From a checkpoint of a small transformer trained on Wikipedia: MLP 512 GELU, 3.61M parameters.
MLP neurons of a small language model. Each row is named by its layer, matrix (down: output weights) and neuron, and shows model dimensions 0-159. Each number is 128 + 32 x the weight over its row's rms, rounded and kept within 0 to 255. Numbers have three digits each.
After each neuron's rows, "fires before" lists the tokens most often just after its 100 highest values on Wikipedia text that the model never trained on.

L6.down113:106218094162095164131110164054119149071107168173134156099124112103116172130110107141185179074170126118149198106083139131174150088101159146126123149147158159154115137149124127146204091075114123091037180079105181100086150058156129148119078134143118143184092082136121096093111150100116139157129115112133109104124171139111154105117095120125084177109137130155114137067066109096158162114116080164175105148127145115116134084143093143136172085088190168122161148145145120128139146138137097
fires before: "ary", "ad", "es", "ent"

L2.down2:096160074121108194139111084169150116100145143129140122130125092136089104160123083114118124051186103133136156150105124118131130148125167160157115123101117148089112115172129153095122097144109052141178188096106084103139135113170163113121156121119132116138151087064114172100155146156118138072081140172150106143172187128143183069143083130068124097158098177099202120099161132100137103132217116140156113097159103156089146092150156164130189093158130076068137082152151156078093116103186154
fires before: "an", "r", "ree", "ro", "is", ":"

L3.down287:146086166144137143083102109107156141132144170100122159092121122075147081110169111109103093142113113119127139105097141170103144091119089132133052164172151128145210126130152163090101155143147200165173090107144095053124149110105148186047135107145186125135154163217117114164127132150140119154139078124135142142149168154144115125135116114122114214121122112032148122072103139077134096101100133144124145081104142119161089143140100127129080148139175172150105157157198116110124117130093043
fires before: " ", " ("

L6.down321:115094161094079164143100114129102157127107140111142177121146200156144145175116128115045072096117148065145124125156116116128160124151138162094104080114106093190125170125120199152081112100126199152135051136111133151124204152130104189163119162100130090114134090077109153106133154146116086086130182117124154096175095132105169094143181162133145153132114108110072074158096123096133118199175146115154153171056164142070138122140072103116116138113107093180098156137131141109170161115123119
fires before: "ure", "ory", "or", "ist", "ing"

L7.down56:111133193102087122137185088100108102102146170047157112166103098097176152104111148204139136164042165135067185134153063151146172140156063141109130156101194151125109102146081132101107108164142122118128086148195156095134132164155150154120119136103151156136113151131072127132173152102081119181131153141095165101123075081111146108111108072141091152123162149139116108082132145190135141112116150102108127172108129146089088135056058126123112128102121108084163142162167140166094132133167163
fires before: "r", "id", "n", "y", "u", "and"

L6.down275:163121155175143108107113113131156141127094041176085128105130084189116129086099149132124155204130086140125186075085144074155132086112114137153129150143126108150169199099113134144133064141120157121076137175153150129143134087131137125100166148170157088115062131105106146123117109064151181101117121159146124148156150190179142041068087140132066126082127114138179110123123095162181076137184167154088145143091128134102165102145114148117147104132116147086117167181104139139074126168139168
fires before: "ord", "iv", "re", "ur", "og"

L10.down348:179108174171175098143125081144121122122181132168141109066067093141095072076095133155148159089133129167123135139126080109111076130093097186099110137130093092203072170123111127150128170126151120138186119089111144093137151185143189119060088135123127084099105100078135170106167147109178117148169169117155154104155115115149150117103114109155088132096129116141114100061114121140089185147137129175079086126130159159121115189162135101100103127135095176152129118134156142198106071179189108
fires before: " of", " ", "al", "s"

L10.down66:141112138132075163183116082086095116171170177062135136082129140139106141164139175108118135092117091151123169121160165137160143130137087120116159203139060186106121157183156192183116111130130119159155143082159110150187115138152145090094107089124151103185117184148120149083123090178070084099067134096110146123144135112125070146108097115133167121141125145117138093141032152146154103072096117127122131124125143134110169114101113111164045055142075145122134112144122178168161129133159096
fires before: "el", "ers", " Mar", "is"

L6.down43:137085073084157175133106148129073127131151113077131157037124067159130131119133114152113133185125129119144116174131144118101109186130149162112150166176068170091174094095154123058125128133103171089141148129165124102078106149059125167117154140134148171126129098105106171152146126121116151105163105140151144156154150096148113147169135088120122182106107090201213082131105107087113120095139114187174154113130120111127155114176160072126082156085128131138100055095083195082161110142113087
fires before: "s", "port", "l", "c"

L10.down472:088142148125140109144097110138082137135144176203069078167140140099133084147072123127122117071124093124133107116155094169174110114159170177165097140109132117112118153123145103110130149123100169055137137122175159144143133107118171124098134135149122150175182197088090063100173126168114138116080142085133141096108149168139077117125126120131122117217187180122170100106148086108125114119130194121151044171157150182120114120162110084136088130150072130104071103139139116154125043166137172
fires before: "og", "hed", " c", "l", "s", "er"

L8.down223:149136103170160130144115181109107137135136132139143104179113122150099152097155195086170130094128097181178113142123154092106103100185120128117078101116092149140150138143110128151134169110132086134165066134057151073105196138054085191096156092137166128131165162193150102155097183191127090097088074074153145120154161096152095142138136130125141150148059165110125130063084080098166122145112161104146120128143146126121141124111142103133115136097171113122168077109083164189121189100088071
fires before: "t", "m", "r", "ound", "inal", "ch"

L10.down282:063093137177138161132135090170135108074131095113125153118146119146202105153158144170129088077074091181166121110180130063130175165116125096137132130126123143191158089152070123163126152111120136136125152107155129156151129127136151150123112070234132109131214148119115144117161070074137067072195103107093136092164129115164109076164087132087157132145153090129112104114138106059146116137088195124122116125147165163167155144125142045107091116098100125150135134125104101158149121163122128
fires before: "n", "s", "ition", "it", " in"

L10.down201:090171048169141127138156113157139159113118084098127125169133123155087167142193136085142082116068071172155076127143114105139081125077165129148139120095099165090142098081127124123065114106145122111139147139146152099201112167127128104154148120123155084198100143146087157111094191115136131168118138128100099191134106139196135124123147183109160156132120142156089162137119191197156111106081071121177079117141132053140181072116103118073133064119150112146129146159087173157131114132137135
fires before: "ru", "id", "ist", "ubl", "erv"

L10.down28:083151085106087129141088117138160073184166141121101143103108103147125104141117152137105106108159140135136097125152097105107082144199167156157137113042093128107086135090128121099135155127135075147098190119140205190112124140152139122177105129136149126155082074104120095181128080179204139127135099091154089154142140099180164131132080167157166128104180193105192098103145092135101125124086116191149094102099149118125108120171081162162100135177137089094086138095130145099129154194074130
fires before: "ond", "il", "c", "re", "ess"

L3.down142:185106187169156118119172105121102107156137130122097097160166102158113088100092134129169078071154120149114110096104093160111088093118120141140085104181112058181191163076133146137132100093186163170140121119101152115130100195136115138161181179122068150089072143112127178061146134116183111132191145151135108122154147139096138149149146156153123126055094145120105102107135095148164103135152096106134123154131147123106097116152158068164099123076152107084168155192197125101175129113060131
fires before: "pt", "ent", "are", "m", ":"

L10.down33:100134078092137153140150168137144124178158142111157130112149105112134171106081091119201185109167105106133132133120116095115108075176093115066160116113059121143133137169148124189146083103112133153091172140108158089108102125119110168138173125197151124163129138151151159109158131102159162199089064127058126170132190120114155107119139115104152150078137164120152042131062113053160110137149111131127162150122106138142069130125085044164111151153120076193138119174132110125082150125137107
fires before: "t", "um", "ac", "it", "e", "in"

L6.down361:118151115146104195155121134090104175107083097095145159138148097151166144134092107170091142134177113130110131156159096175155159133125147068110104130149114044136123069120101143173172123115126186066073210164177163076111119134173111161117125103190147159103153128147173135092176049124158099190101135084097108175121175108113110179104154162140136129126164145062163094109095154083103094164117107146143080157121138098144144126111147146097171097082098127162108136169121160072114130117102092
fires before: "ity", "al", "ation", "et", "ite"

L6.down81:074189127153142090122159175087123143112184148144129109148081116087187077149109127049147106093114126126111171142150141085145133061100120122171176154063091100143099193072133144121117150103119173201169117131105087123087088158139138171119153161112160124115117128135095146091086137110111154167095154160106100184152182155133126109135152085120159110150066110072183111170125132080152124152122130076141122172117145127104126068087088139090119191158129158152078179166144143122080142159168114
fires before: " as", ":", "el", " for", " c", "l"

L10.down490:137128136130133118115151096143160127120115151122165133090113122111070234117132087120107150112141096160076092143150192129118126117108129120124170184129112096131148097158101092206173147126145199105186143063076139109115081169171099104157107134118130148113116124121155076099239045123061134161131141158083202086116183144113139113129152166066102170144111116161118159114115108087107129179121114081149123155114137110127117147144150089138112067120193121158116115147126095149153120090143103
fires before: "ub", "l", "ear", "ue", "200"

L8.down135:138120164127091121083087176086157149128132144111090188146122180123126136161110186094115146150101141149076154129090159161111126162092122132088138108134074110171162134152136161141093142155056184109099129077108118157141133116120128118160130132180157030098200188160086141096065139153131109125161125099102065176120128117111116069091138151143167158105128106080142165144158101134105171072127091140136149118159119165090125174079167149112122121130137069127141200158155081088203079138142103
fires before: " D", " (", " R", " L", " G", " P"

L2.down44:156160168147126171108176156115157138139168147121091110151128100098091141135098129104121194067143116119111108070153181122144113101126103160171129150100133129103112096097144128159133061140134149086109137118162102075134144139124141182121097123144095089126127163175067127093098142118104122119052139211061135106136115081134096225108141110168105109113144128083138138189132097172168119070189127107173195135084097155122120123136111184113174151143155097183092093099189085098164148089093119
fires before: "or", "an", "al", "all", "b", "il"

L8.down3:134171172149174151080079134144112112084142142132152105150106127083160099150151133154096149073090098146203085091130172119095115134099171126100128103155133094076156136107146147059148106144112140155140096138108148065129038174113150133096116083106132181142077193128133160150194134117167137105109120105176154098169114117124115106154130162125137127107138125113191111113160143138143114203170150093098136099131081108106178147077173146113099178092132231106069152073152122105099156118106164
fires before: "l", "ong", "c", "b"

L3.down107:191089075124188156112099136081150091104091104119146118147109171078178167109112092156111062112181187158148117127049122151119131087093148094143106168123141074170129195103105098165126169129158179150099090116113134176071093135145084168131109117140073157107187124085158118157151135137154132167152088061138161151073148130145126118201214115138102151139115102133198127109116137099067116097097137142104101130132148077169145115140102132150156103124106137118108109174129121126099084102165146
fires before: "ect", "ent", "ed", "op", "ing", "ence"

L7.down413:226130105161114089121133153168127136198101125061130123120148125118105101168168167145088072159146138113149130136092153125146173112126129107101106132142124136112138119146118202144120123161149095146112205153166101177129145092149129135074140101122135096111117139084143117112127169097148126153146136177044095188103149193144066160102093078074086157113107138095113071157112108119068080131151160222135147161159111131152082074158089112126183091135116148124103140057128147140105090137109156
fires before: " ", " as", " by", " |\n", " P", " to"

L3.down395:116116137148165145139121098145157143114076087140096165138113100104122205103088217122064120136142121146131164152129134119124141083147152131093118143086127097110149189199131110171153134140113133095109165158154159139116172132098101173089098187151152155156106098175091162133158151173120066135104117147127080114091173163118106173100055181114060157090144103110139087056120121130122090138142173094150106131084141130109130053193143125134108129132135160175103084099181088064162163124170105
fires before: "er", "ur", "il", "iv", " ", "ers"

L6.down126:064137059087148143161141118123099120116061146117131101127170145146157163146155110114157146148121105099150155068199157160194093069141115109131132125133143135132157165097091158112072077096116170157058177130073100168130140124144138170115170124170116103133139149170083103131159171099089130141088133192092093114121153154140125105147191131195146133169177089056121149155129068180138149142121168103141096125139101085136124202110100113154121160150149129096087079138091167091179119086135122
fires before: "ist", "on", "ough", "as", ".", "or"

L3.down161:169035144122133131131133112134099126047175084113134132155119096141101101082147125145043072156138066120128160108158145142142177068122093137103099104131138189148153148109085102129173101125126154245106158168127142080143218059135141125175144165147138065143136176140146147093130123127140122159155093145147101146143145116144137142174085138127120094152118189121151178123156132142158144167099067095117098111116118063130151129177149132116131072077105139146104118131164130098131115133087098
fires before: " ", " T"

L3.down381:134089176123162148077135148074139136167155058112124159124165146166146137190093207125179099188152165135083131120130104127134105089117153147104102142090126139089126082116104120135122118083132153131112104107131084120116116133189173085134115105170115130089085132077080137105102185158091073104107162116105116125160126143120123113086155141100142179086063132142059117162169123121150134165137105084121187143120176108135201170122108107103146194120183201107179085132147175123144179086139078
fires before: "er", "ph", "ch", "ust", "ac"

L7.down6:182137105115139135084102108156134144077127072116159118170149091101131102081089097153146148090134208119061107159076146189160135105161080133131116111094146133139163106142107098117121131122134133153142130130119178169098089094205088097130152079163137093120125144166131137149168164103121093139151118054120219164066219130138170162074098156081148132121063123147118158131095142170112155136138088037107142091133174164132154152131110127150156102097125119102146149147149165135095107133180097
fires before: "e", "t", " in", " on"

L6.down367:180196136116121168163136143142146147154165131153134126115159041163125153123069072052140155179086120141129118099147103147095193122141142144094090163108106137116115113135093148104115162166173139067140132162158152107136113085129179208107124129105136123128066102082172121126079136123171134124110139109142128102191241100177117103135143092136144106083093134172146129190109074160103088094128075118124091139090148123103135181153148158114137086078094161144114085099086131134104100146121089
fires before: "is", "an", "ch", "ree", "ut", "ion"

L8.down500:101166102131126138109094062189075193133063113151162101148122125151071131163138109155155143156113145103135129109174119176138112120102143145127115105178163133173119119145091140159073166143096089155175098109190161117146110096149050151148151072136157092140162072152085141161134120174155138081183144104076115142121108115109095133109110105163092137111238128072140129092149110157160199158124085157123140134125108100132125159122117088108092132103142125097202127161091144168108127152114043
fires before: " ", "r", "ru"

L8.down48:159126170098116108152137142118097139194163193106131168160110132135075137120137101121101081085153144125078105168109202074115090134100139177062108151107125153159140096095090119098166080135101096156096132073218085147121143131125153111102134146141090066159111154114122140117088083138128169209150114159132117117118157153135160156101160152163183021196129102156148076105144148133114115138162095149156143118154141130134125140148107100140131078100155114175104162075084096143131196111134087
fires before: " He", " The", " H", " A", " In", " S"